MLP neurons of a small language model. Each row is named by its layer, matrix (gate and up: input weights) and neuron, and shows model dimensions 128-255. Each number is 128 + 24 x the weight over its row's rms, rounded and kept within 0 to 255. Numbers have three digits each. A neuron's up and down rows have the sign that makes its largest values positive.
A block is one neuron, or neurons of one layer that tend to fire together. After each block is what it responds to, as a language model described it from the Wikipedia text at the highest values.

L3.gate725:111138141121103116149147144119115136155094165129126087125148138129102182136132110169115129133134124137166140130098153153143131104114094098112127132130154093119131154116123090110134130136125160127145153166146124115092138105136104140089123111147127131135120108119103114123129141133123107118125163131184169164137122140144121132125136127103155133087120132152147154136172165110129110125113
L3.up725:110153117147158139123100117117163152140080151178129118108170148117114155140105144129138119114145119110144190182105129119103140120150128102155105140136152150130130102127111138109102104124134146095140130131154160094093115087137107066118153097094162127134131129135114114121163135119183115106119099108154115190153192107134175104154158116142101156077152120092096138132105166119114120112103
L3.gate841:142152136154151115084124082117116163135158109147164142148109167086137136130113155121116111125179125061118164175115161126139153144130150102102107166123096124118128114111104141130103128113134100122144132123104125159116149137112131141157110109137166144097121156084122120131123098115087108118160082134132094158131117098137150120132119086130156142100114115104177076154130117123134090100138
L3.up841:128183094149119156095130107140144153113126099104152149109133104154134096153132111147127101124111136143182119119193115127143109134077084114139124154106107112172097156135091110138159135079103156109146093100091155135157184113129132110120114121133136132148105087134106120096129120142166142088106133133158152117082145096142150118131139135157156170100129132092103138151152133077140117071090
L3.gate869:132141140136112138101098113120173095153151095175159104096154122113103094132101128124158123102146110126082143120088140130131157098147116162098141117144110092119080149154120131135140098118105122152150116166154134110116132140160129142177121100113121115110117132120140090133122086104126093081152131094115093138148094142123126101108114109102131095127126137154132117113132140123112114151090
L3.up869:181127182137102117086159120145105181106152091142138109119150128183114084116124110114167116138137109166122155119131123120137151141128156128153118146134104102107163163206148151183159093088147116134134118118121129143104159122101155177158126107136129148131153175126129085142129118106129115097141151112115116145118111123157145105100104158130135093134109146084100101186125092124108133123121
L3.gate1068:118121173141143125087081144132123151155124099142140130129158158152093127137103114148080114142119126137123125131128082161114095093145117146093143131158114110103167131122142124112156106114131145133119149132123174138112134139124119043142145134119165108134140098105179136103166135127095120138150138145122109162126129167157125141157116109125189112113141120151111088131124161098131154133123
L3.up1068:119188162131102153102124098129081130156084107125130130161118120112094121133126147140151122085140114146129149150109152133103101167124139117112094093122111140102160097138112133141145153122156114140103163148137116134095129114138109105134130108152133123143133099153127077100130115116167106099149129126111159146115101134117149167127160147132093118097144133069104134142097183134106083146091
Final digit of a four-digit year, as in 199|0 or 201|6, and country or place names after in, of or a comma, such as Cuba, Italy, Afghanistan.

L4.gate105:118133126120160132085131125156144124150123134106108099130108103114110137107115150115163152115127213166101162164112108165095117128122103064158138113137132126128107155139101133124104125097135162106099095125145158134179137138111100146146140164111141157132158078158124093142112127149141148140111124134150081124131128106151137124138110106102111144075079163117137160116101141135143118123105
L4.up105:140134135152136113160095066097108148133091156129133142121135115115169129102110124128189106094120132131133115136133119102138111176118155103070061168145121122141094128111107123142096115121092177123152134136111088103104138094126112119129175180130105133136125140119130129147117117102167093131134138089174134144118110133107107108136125124144099174126114153121141088084126137166091142141162
Nationality adjectives and place names, often after the, a, in or a table pipe, such as Syrian, English, Philadelphia, Quebec.

L3.gate391:145176124153129113153155144115159077162135122171093120124154106094142140134141144091178134094162116118086126133140114122148167124134095146121087147135125104121135116115092111160158156103099094103168139115106144142182130142064158123110086108101126161146124130121130087169118097147104125101108117112154139126113105142121104123120143149132119151170153100167156191129172156089127164173097
L3.up391:136127157117114103121142137146135120122170147172125164124130135169158127114151126122162123147101133098096137120166168112131121142164168141101104155132156112124170097114167142110136120150127099165134158163117130117117084198134149141131133123143127093117117148139116138139139137111143120098116137139142151137178147160109095105108104092093124129120140110102131144128148127071141111128111
L3.gate471:151097126134152109108154121134113114085108123155157110126080115129130137096118120121114124077149157126105165144064154120146130119114167144119144137116128134141115111111150094127159129107178137105133150098112166154120110126117116136168134154108169112087176158146140128149103168105151107097116134136111141140135120155109124128115179130083199191147118145137130151116134114126139143159103
L3.up471:114169081124116097119129163141126070144152123124161135116184103119164133110157119112145145171132151153112108147115156092134108137139140097145153193156129146120098144109152129125127108114106142093111094162123127128114110135107108136165121146118112124149098117109132064132110127144138152123135123110148122139127124114120108110129130125153151132142103158128139166076144136081116084114117
L3.gate709:134158108143158161111139117159124158168106130088114146128087124155135114122121111164159126114133157110098130140113147138135113129119150128124110085125129091111118125123152170110092132141132086116171148128089134131134121138093156092150121151149148119146150079106092142168193146154144144123140113135077173123112137125129163149133124110094132112099095137120107170123138145117093147135098
L3.up709:122124080142089140099183100140180134135121176132117091134131136103111171111114084110166156112120174172113132119085097093110077162106096169144123150177133131123109142164174165160127142135100151173139145086083170137138101153115159103100135126157131133154104087147107149147129122157126157138104168100109129147142153097156123166110167112086132124145117112158099161109128146151121117163127
L3.gate794:165134105154116146101158150124097140161156146124149126102069121138191123128161170127151106107142123170156147107143099129115130157122149161102123134118151098114142119132146086132150139126131127122109154153126116115111116130127158117095108122121110163115137122135074149124094158126115149087136139116131106127149099089131139190145147119135122172126092169149147141152111186136148118132137
L3.up794:114089174090145160122131070141110156139112124133083109124099130128130134083133157130127108097147160130143170098130127129064095148149123106102077152115111134125115081135144151119119129121094140131172131142139103115119154113116145158152126066186133109091161136178141120116137142165146115127113108129089168158148110159139136132119123128142155101144158154134099155080127164147127126097127
The three-digit first piece of a four-digit year such as 198, 199, 200 (as in 1985, 1990s, 2008), after a space or parenthesis.

L6.gate185:134099096173106140150190115142126082147125133147106130130112119152153135140142124161116092106093171166117111125091130094137151126159159167125142109143116110137154121166165121105121130117122115198155100120148144102146141100130173099138107164116124149134117119110093096193108091136102161110089130058151104154175112120142105122127115146118149125118125152159142113147093140105119093135161
L6.up185:157086117146108160152106141151148149140137121086125100163116133116169162134146046112147104152142107136144118110098138128104114114153130133104104157149121160114128158113098174131167113152153142103159126119164117120112123074088143135127134073101133089111137159108158119127145117088081146154168143137142138119108171148143113108160144102139130144121167136098144093159115171090131118138122
L6.gate293:150088103113099125156102163175102126107078180131129126113093097145123118163123148176147106074127145147169103115115133070121151141094123129119112114147170070144157188097129117134166134114163111164165141125139148108126167122114129096094110157135147129121110145091139152104126121145144112134103149115166113071126084116100078111126144089117137127115147120163121070093105122142127144139119
L6.up293:124091149113143163123102122097144109129132133108106136153137160175127101149155123142139109128139186091138114130084123109119094145142112134122115127141106119096123149112152116099129154109167148172132121128124114156153145167095111134107155153106117108148107114117124084151133132114148174130145169131187112141136139078116140183137154134066098127130128112148168084125126148145131092115135
L6.gate624:138139124139131163143134137098143105132134164145118108116112097105165135138126103125159151130123141148129117104089133146149142102042168161092131090111099116122124139100144151150129147122142104114149206111126105131128116118132116078086115101150097089200150143172172143164129154140134080099136136106144137101180100111154121131143101111136077109173157111107161129126131133114147144093086
L6.up624:142169151152108171105132137124129107088115163094119109090089141151128189084145145112091133122140105127144090111081134131130142164089106102162118162140137132136103148169158144144164054162106091116112145137117114142132096143124158118120121116182114141135110116110163151151125101127144089130134138121146113111145128127125104121108150163118086103130096134106121146159114139136122121146121
L6.gate642:188110080090137106139129121117121185125121191103086114185115138161128125122167151125146156126081125146142155136133153149110131127120128145147117104092139106128099113122121103083147114121125162137135137121137132166128093091097104146127106124102128126130137121150148130140102111160139120136106169126068166139137078134106115158139090073129093121131086175086134142143118129121119139153106
L6.up642:090115134125120138145122147134138088130128113138135084134162103120128107080137086136135097126123115140114160087100115148138133123089119104112122169120160155108147144109132106118187126122115118150133140135135151125125134114115087100137114082180129108153122118089132121126120127093117139145136120112103151136143157104165084086140115143118127134157159073114166164133133141113144110113166
L6.gate692:081088125144136159122150165133133132175143113105174128157112135110142130131133147115121160100143151149150129076161142098106136144115126111114122168118098110104139119098120111133130125134116157124149112112153128122150132101091112185117090108103098151143102097111100102109107156153113147156113149117156133157108114091204139159086135085099127123163132161138154133127134122133129098131112
L6.up692:161146110111112168151125122100123111158122110136136174114112132110159127121130110168128121122132101143111094136156167096141091127138090130145115122128145079145139139159106111137147122098148143149113134142122134089150088184094120144129120101153167173121133162122132094149096131108139103081164128099113141145124105102166140146208192150108117103126116124116105091109125142100099106123123
L6.gate745:157112078132141159139141101144081127116098146118129119175104128134147075107091151130153130141144175145125121042166161128121113100098102081117142095112140127117164154146130125143125102095132154154128130168152128103089134138148145124146148144124109131129164130150157106118082168111088129148081134135125114125140107138068165111123142102091112123110124122089115071147100130094130103133113
L6.up745:133132121140103092119121147109109087116085147166144116103123148138136155149137150124132130054093145132130175097108130132133110142094095132174138108102114133127115117133124086110101118144128164116112131124145172161104120139120106133071153156178142079154171156128107070144132184129131106133102145114178148112143089131099149159081117120074102130118149114140094119139087105177113139153114
L6.gate755:144128137129123141118138159151115148155121115128155174116102144165082138082106112131139080104123144131179131099106096173128169135148075095131144114147145153130104110156105136140106187102102152133151147129158156120131170144124126167099136117135114112150114110103123096143078123096109160105104152150140077139139119119095103096140140142072130116092115114164146132109135139122148130156108
L6.up755:113083130122117119110135124121105106177165126128161117113129127069146141140109108162102102118127144119130146152138138133163109136150131104153126114194087123120116147132155142099151087098127163131110101130145110163107152100141133099099128150113101129131140143141062123151142119210111121133133199151097139089102122141106104148139145085104096128155153158159149119138124101129096124093109
L6.gate845:115128071165164105158127122118116107131131138140161143135142102135131126116113094161149086108113132186143142132116128102132128173113169179143135152090130148126103119114115157094144117080128213102119105136139148113101154103139120128099123136109099136122175124116134116123131131087110116132141135128162144151143092125171130090116109089108130093143149143141107124150112148135138152150176
L6.up845:164143122111152134160153159143137132134127187137139153138154149161145142169134163120142142164130122116149157133125133118090129120103155141089134120110120102121133136122118152133152115157147146140162156110178096098158102163129097141129115153070132133124132138112154137132135138156133177128103123137137142102146140136105104137125149172130122045135155104171161114113089149171106070136139
L6.gate1117:150132159141136104168169151106111130122108126152148099111143099108171151150110145149156102127136126124170150164109138122129114118120112120157161151080116126144154154119110143128141137128157158122109097129132188146139129127161094090096105149097128110135109144120144116116168107113115141153136126134166149105156106141111094109107164087075124104108115107176114143125072111080079137159152
L6.up1117:132147122141100104136122124126103143111094156161135117124134132132129120131111102136152101139156123153137125102119114131164125119111138107105133121104137144144178113143122110118166076156175129122084143072155093163108105092061098115119119140159120149124119117118146118164085129166168108131128137110162179128112124112135140095117138130113136157097123142139109101102130157135079169131133
L6.gate1307:133109113102154128132139073156110099147078137111174148104118134112112111123133166135089138135139121125118145123154146072090155119130153152089121103063104099121099085138114139114133072090103154114089144156101107088157123139142113134138128117153147119124128165157131103128143149114145113099118089133133134136145108149152136154161133163111144075116096141116119145142094106127101133128103
L6.up1307:136140138123107158136095100156124081116126125123151160157126099124118139091118131114123122125143145167127133116092134177139104097086145092163132125130102163138128146151128129117124155145112159112164124141154137098143110101163147169131162095151153079063130185129126114143125142141128145132096151148192100135094113134121134137128164081122156112105110082127114116111167163105160135107134
L6.gate1342:138129130145134151097124159157136147138125149140151119149126117124121066159125137117138185100137118192100120143087124139102125109104192145140121153127107158166113144142133123085162101086126166163163138137101141088121175141151122107145112120094152167099148128163130138115178098124117140120107137119139130083127124142119105141121173148128143088095156122107126095163116153131128143077113
L6.up1342:115121166100103112147139151117084132125134148172127128120107114133101173109108093150171141133152126125154126160139128093138139125160120090107158107082133136136162118097138172152092115135102118104105121109115122135135096161170151150127141097143125130105110164115143134172090106123112157134143126137143125142128087133123151085121078137106134115134085129143130158131099121152116093140131
L6.gate1345:147139109173148137108144135095145100166114116124157136153160104175126109134163103135162094143155168091188093135130153082129118091097138168125113131112099138163140142165128114149149131131135125148104121133156153095151151119161139143106093147083143129154097119133160149110135155124116132104184131130134120146126106135174093125164106112092134123160109107149113109145109143135111126140165
L6.up1345:137086154077141107131140123127115133121107119113106147110119177117150118143132159113090128153160132108127151130121137154126112148176138098129143165098119149103107097126064149128175125143128114143128083106148156107070152142089137105116148112137120106148164136072126154143152128144145139112120158152191132140124161089076087087118121096111128075154134120158124109073102149112132150138126
L6.gate1412:179070128152110137109097146128134148113091130133124141130136120090112090141136131120125138105118138105139059151159117141108150145086117147145131134118132176101112111092159100167116122093126150108132129111152130126093136134159122128155096099116092132118148187154118142130121124087106103131137120128145134133103117127088148120112149137129117095142092117137114135124096108120117145209139
L6.up1412:079141137131150143121138110146148146142161131072103096167144106133121139100144099106161155100120123111137143138154125114128137148128133114130111159135164109112130141125082151164171163098140137122134089139139093125083159105117103138068102126113118092130095139138107103144103141112108137150137103121120150123103069089163108110162106135129110130091130185162069127120103085142150107117155
L6.gate1414:118115161162108110133159106134164149098136153139149143137137149144103117158165118180151127139123164141107127147127074151139135179127107111086108141127166072157139134087163130120163147123089124114091104129153152117118139092098126143141162122123135110107142107143130166155148120109094144114156120113173169172152071149133106083126154140104122147092125136102160145130147168110115140153131
L6.up1414:126124136084133170123116169149157115105087169124116159125112134143123148144151080120080089094118156113138099115155109132101084109146156114129157146140146091095111163069098128151119134117153137122144108132143116107149131122116124125174119060122119149147126124152152134124147147159120134142113157120109090106132138107150132174137122144112157083147125128160108119119091091132112150111159
L6.gate1438:178109134162152138138165138151124135166103184113126137171081185100130126118099140133129135129157140160149163131099109130122139121119155139121148123124115132101123155112121142169166099100067139144143116104135129166130130116134123132133096144093141130106114171168161128142099123131102120130126153145137130137101081138141138117118113102107135104132129091105091136147134144161112129151139
L6.up1438:138146124156122147117128131125114142107158108140098136094129115142160145109145165093129100079098144159089117160123121140108137136090168115104117150145104114158118131092110076123160114155126121163111109110130077108127169133132118156101095161110155140126129183116158124135094127144107135118131068091156154131129136119147133137112158126120082155107135130135151109146106123121111105106100
L6.gate1500:171114148133126110084131130158129155113125145068146137116094161127156136105110135129117166125156185144151123111087112140125142162128125128136052109152137109140121120116056117141114106153135137115107135103153153116138135151119125090142123132161110141102101098155148134088149161136128085122093117110132137157179069148148144137161097085087106124153139077126111129115124159135113116140090
L6.up1500:148117075122113135106167142164122136128124135112102128166110114136137133120110139146126190095134098097126087121105091108124133115106134106131143153101142134157130133136096119163129125142094092132161092158147130143147170118129116125089108138113136119110083102125112094106140101121144117156119103096179141159145116129123128117129183106144089157128136098176122127121092128126114107129135
Names of cities, countries, states and ethnic or national adjectives, often in lists, tables or after a comma, such as Seoul, Syria, African.

L4.gate1091:126129141133115149074138139147116135108120111135148080122119141118136141080130137132107114105144129132108092137124140135114122122183146095112136118102165148113120155126141139094127091091156137105142151064084144132138131115142130119173121098145104144120118151159144124157126136145144115110117139180114095116074131091164112092115120120096106149098132159124163140186148122115117119097120
L4.up1091:146156109133168075140113169147152115103157137107139111133158160127086107122120123122141141128094115066138072154159140073108102129113088109129099090120167141134106115089121108143136124119133100144171123174123125107140125110113167149128203135131104125141108160129096106130132082104125085145145108125158115155129126109156111188123164149083090110120085126143130129129075143088172076099140
The first three digits of a four-digit year after a space or parenthesis in historical prose, such as 196 in 1968, 194 in 1944, 199 in 1990s.

L6.gate304:111139123128066111132157133160126123142114129129113150122144166097134109103102103139114134085178119110122091156156126145125140100118127102120089136094133098152142104157151115110098165131130134149107148092140071135129131129110144120112116114122149086116130112106120133065088129175105130140197092075178163117142117166153117152122104113139163114134097143123101178119127163139132154148161
L6.up304:112124144123125119146143164132123095113117140135147124143134117129107184126131157131122116165097132125154121149110084156132084142112096150112112135120114125166158170184119091152169191157154149111140105115123119142158121119122114154163168155134131146099123119208122118124137156165142126112119128116133140093105115105139163154107122136131107142161092144128126147111150122118108107147107
L6.gate384:119119098121111135103183134169165131149140138169132136121126115168128126108145129154137160117119115124108105148103150145108129119123125135119123116099160129139096097124117106111092088104105105083148121128131157117173124099142122093132130139162128135145160093164155149119090117136144147136064133079118084123132090142122147131122139146143076151098115120154114164124130163091130107123106
L6.up384:104082159148075128126161118113105105124158140168140103125133127115087109128105104133176156098090147132147125096102145155172137118119125135142139131099116078112104137099133108119148112085122117107166124176130134154160132148150161125132157128143100141153118120060128141142107155097126138134165111114167122130136098140111124131118135141133153108188126153123139136142088123102136128105121
L6.gate451:111158178145151113135146141073108125101174137115151089125136105129157084125084147133135108125112141169153170115138122112117135093156092109135198134079149144138112145077132112127162132143142111107141137090113119163115100096111112126131124115108132157145096140143134110160116102129123073159117112112183119095116090144163091116123119105105182131142106146157126126110134142171134127093145
L6.up451:108092113142063110102156116135127163127157137116116144119137146133171114120098134099122140099151138135179154168160183139124092102139106136129121114161111092106197103117123117158149096122128148138139181142144125128135121077136132157165130142114161180143100104161095097131136074134132128085117094136143133114116112144080124125176122122146118132135117094107139142124095144121139135149118
L6.gate458:170122133089136112127167143141149130162105104132122137146114117150113124121149155134132118118145145132188132157098152129079119153092156134150082096148166128096130165098151127077134160135074135117136164109123143144090122113118130147118125163121121140128128150100122111168179130133129126127094132148189149168115106122105127147149117128099112113130082109141134150084149135128125110118111
L6.up458:109133156149098132147144116144091139101149139134094174165085150101137150148082101114133135141134103129131098127122124096073125132136144122145118118073155134152113148104129118158121134138102121110159182146129136144158095104157163126133180163146142170127129137138073125149140120114089102127136108100142140131108134123138086119117118131110106130106110120149126179180111098111137146143159
L6.gate459:093114136114097107122102119120096136154114102159113111151128121125113123140125128160088149133113169120149150095178118118192125103138115113110154121115146084142137130127112155152152129116055111124120125119129118117132103162155171130131108132119100136143115123130130128148122102090148095099156113176155157101116098164140139139137164116123141090136129088107104146119114135132120130178159
L6.up459:176128115131121133110190111126138131160129161142109145144105120134110197113154093176093111134133133136122117149144143113112107169161177192130141096052128160110091095140161104152167144103121124172097152085143123151124128128152151120088103117098139139165115150174118136098166182148159144119100133089121147129146122152151167147144125139133127131121153155113148122092118159160096159091125
L6.gate890:144143145148134124098141128142157105165098147144143089117166133168123136163121079110133153181158156123127116094132101141129138152152149104110122134074116129128122116109161133129136112106126127123129148119108115154129114098141106127119161127146114195106113186107164133156156109090144150136112170153133129141137119138108096111105187110143123086143084112094133119175143135154124103112126
L6.up890:149114117135124120167166095069162098162128115145111191113202167134142102096101129124122121141082118164118117106109122130109110122096160171111134088119106093095138136091155133131134132109135120108107142145140100096142090101125109104148151089103128146158154083123124135128127119129154137153132126156124143144166094155101139102128107111111166104128135117088151115076080130111085134124161
L6.gate920:149076139132158092139132107120123128162140121140106117129187111082105109088137129169127135139122123145103174107151140142131119086136128160166155139114160082158131142106133106110136169129120113095119136157144139142129101123147104121142124143115097100126112132143121066169154122139110170138150140131089148106141115153098122138091116158114105151144099108168124144109139157132087122163169
L6.up920:141113123132144116156132067105129143149114143101113095137161103111117116110085093134100117151125121131137121176156108124136171104162138097159127157142110150151113106136144131136111154095122104168128182142121147143100086105098156117149137107114125141108116110098105109140149133091127146107097117069153089130150149132128145103164129190104135162151113122120170147116119146095126147101128
L6.gate1044:154098145130149122119157116157124118119153134125150155134140104145175128107137116102166094148130162140177098155147139094095140100156145070139121120120134113165101129069134137140167130118130111123126132117129102156120111182141101126141107133161171161116149103165144129115146137143173069143096149129125150127130069120110118102140147153131156159097131118138110136137129097157125112118127
L6.up1044:130156144172132116126140100114110142106109109073143100110129106148106138097115132148149167095163096138134136141118102131119155126106111100120111128087151121131127131181173181138099110134122128145147127150140151087134135059151099082133130103125166139131134146127140134147149063137144126084142103091116177132099100187146094085102122151110117106154094106099112113145105123150133173109104
L6.gate1093:084108150149072140121133148105095089156148126137139132125168105105122121127129138156143124135129136162116087134139134115087180151146164118110162145091150134145096158091125161077138140162148135118170160171164148088097122143148127123095146146144143164140151094109048119088159129128140123130090098112127182145141139157082134128139130144132112139139125184130116160108142155145115141120147
L6.up1093:130159127116137111153116150182139168113121148135096173125151156148144130114125123135128128169130150134143109154095155096175151100141103145169126116131114123122112120097109090132117128151155098118099149147136092105148132151146106117148109143135131156122161158162108176115135090100140111114164112171129090125065118098148088096132122159145130122119098079103090128155118152133109143111112
L6.gate1106:160095176073151121093110140131084102135052100128120143132139166083143122125148121126133133154123173149135146172133123128090122085097141100171148099110144126117145164126127107102123139090137129130157161113136099098124145149130144165137147143117149154114127154154122152168120133147155087157110108166150119111102164152096161153129141177079137072161126106161133107155126118146118118130134
L6.up1106:100138081129143109167147168123127144147159131119124120146134129153179145142146078192131121103126129128129099108111174116145121123138141085129154111121154154102122180129162135122119196174134071126110179127170108137150136130131146128135171116104112130143155162181122146152140153129102111144147126129112161126126103125125179118161162196083117129146120157158104152113122151149125125112102
L6.gate1361:120104156143120142114117157132121125112118146096179103112125131114127115096144111093145122120117090129153131147156118126125119112133121114094116077117122133182118137159139122102102104092148109152119142135124121128112112080104154105118090130154121131083134190148135121113155132116136137125114061114130129099098091122144111144141156147091133091105111097090164197147137142104112089069099
L6.up1361:098090144164136119117126133151172158138123128107122146145092136093163139136191121085104120109090098110175157136152128120136134136130108117069163128124133134127156115127136145154136123113101091083153103126122093126162123147116118126151145140109140143129125159129114151131092114155160156111101110147101167143145111138097062115133196088180119148137129162142146118124113133136096080115135
L6.gate1389:117136132152131107159133136105098115088100115152160107124069141122124110129082129155100100114120102090109120160162155150149142114123120124124095096123177133103135129135169124137141116117081139100116150197145131146102099097130142129151140150148114170100083107143115093129120142117110111133103113147163147150110113138134118072122143105130110142109115118122093125105175138120112174157158
L6.up1389:108075125130129119130179127102066099154126107099117103131163167116078101101117160120145116129147124164117118126142157140130089098132184126122124138120147144103116137135093127085138103175157057130127127117122092104144161151074150122154116165128118098136141124133060120136139138149168136099127157141119119172133126109112119157144135161137135118152122115080125173152091124150147082137122
L6.gate1416:135132170167131148116115137139117137185142130174114162104131111131132148164128101099082087122156148124147167097119148109158086131146129127132128105123085124144167106132071171090181125137151132127119145134111105087114128131128149161140131127149090112130116153135113133091187151154139132130142151143133133132128125089100094120133120132132108070130116148121107130167112110141096148124089
L6.up1416:132160132192119111111151140170125136110130170068116095098147068122096120100131107115111121148121151099137109142106096149124127115149182161134136090112111121114098046154132089151122103144141119130135159109173104119108110136103166114096135176140160123136117123125119123118112118102149118097136121131104142158136172132150096107112095151091130131119123129156139111114095104117157113116122
L6.gate1441:153102130087145131134151104131090147165120124112145115150113143107150116135095104146112132158133125120112109148105160132138101111138151166126109137167096106141125171124105125176154132122148144108134171128146131136145143163118116127155131085153147149126095122124117135114125150113145116115123131136149104111123135148087081146153136131136134077125095141135186125132121113182119098109134
L6.up1441:122094050110155140095125153124109128105108162126097071148171162100138102149123103134125120126106159135157111174141134110124100117109086127159134127124156137106147094140150144123133137124141130160099145151111129089129131156147110136120148094152171123162108057135102105137157128122133090119132084122129097124134151093136123139139123158122148171117195120116122136142139104087151142125140
L6.gate1447:130129152084103154129113165152097109151151133133139138091135124145110106114124121101126118143147142132109180133144153146108144151113160086107112125085159103168149090114142110164110103128138127096130148138129125144111118106137105117131109141147126148119090175116118129108125113113098084045114099117152086126129115143130148113090142111109107123128093152100064092140168133172110184095126
L6.up1447:136109096140156132142153163144126118160104143126116135106161167147092121164145160122103122150149164159119111153159177136131226126136098144112126097140147096186112090125111146123103094102104105084163112136161101095178127132109144146134125112075159156131133116128160126093154077136115105100119174157124127131096129144125134087104141192100162102113141144111140128116149122139129149135117
L6.gate1489:152095142104124114165114098145087121120146164106132144168165099171152137139112128118082115121114081158151161155118115133168128107147169129103106146142131121125113157167129128163110107136158098109168152140137102135144096117162126130154122153110148165145103155166121139130104134157109114120113120163123161093105155162137092095174135143109132128114115089112112162180137136110151149134102
L6.up1489:116125129122131129130149112123117101114108103083127112140146093116186157096100138124116161154076136096144156141134114092103124097153148106154120119095119095115112130110148142126125163142137118146124113130168119151155148148102175149138125137081174108142118137105117128136138136131164094168120149094171086103130143132094098157088137141083089139127118113118148112146117103115142122156131
First three digits of a four-digit year (188, 196, 199, 201) before the last digit, in dates, birth years, and tables.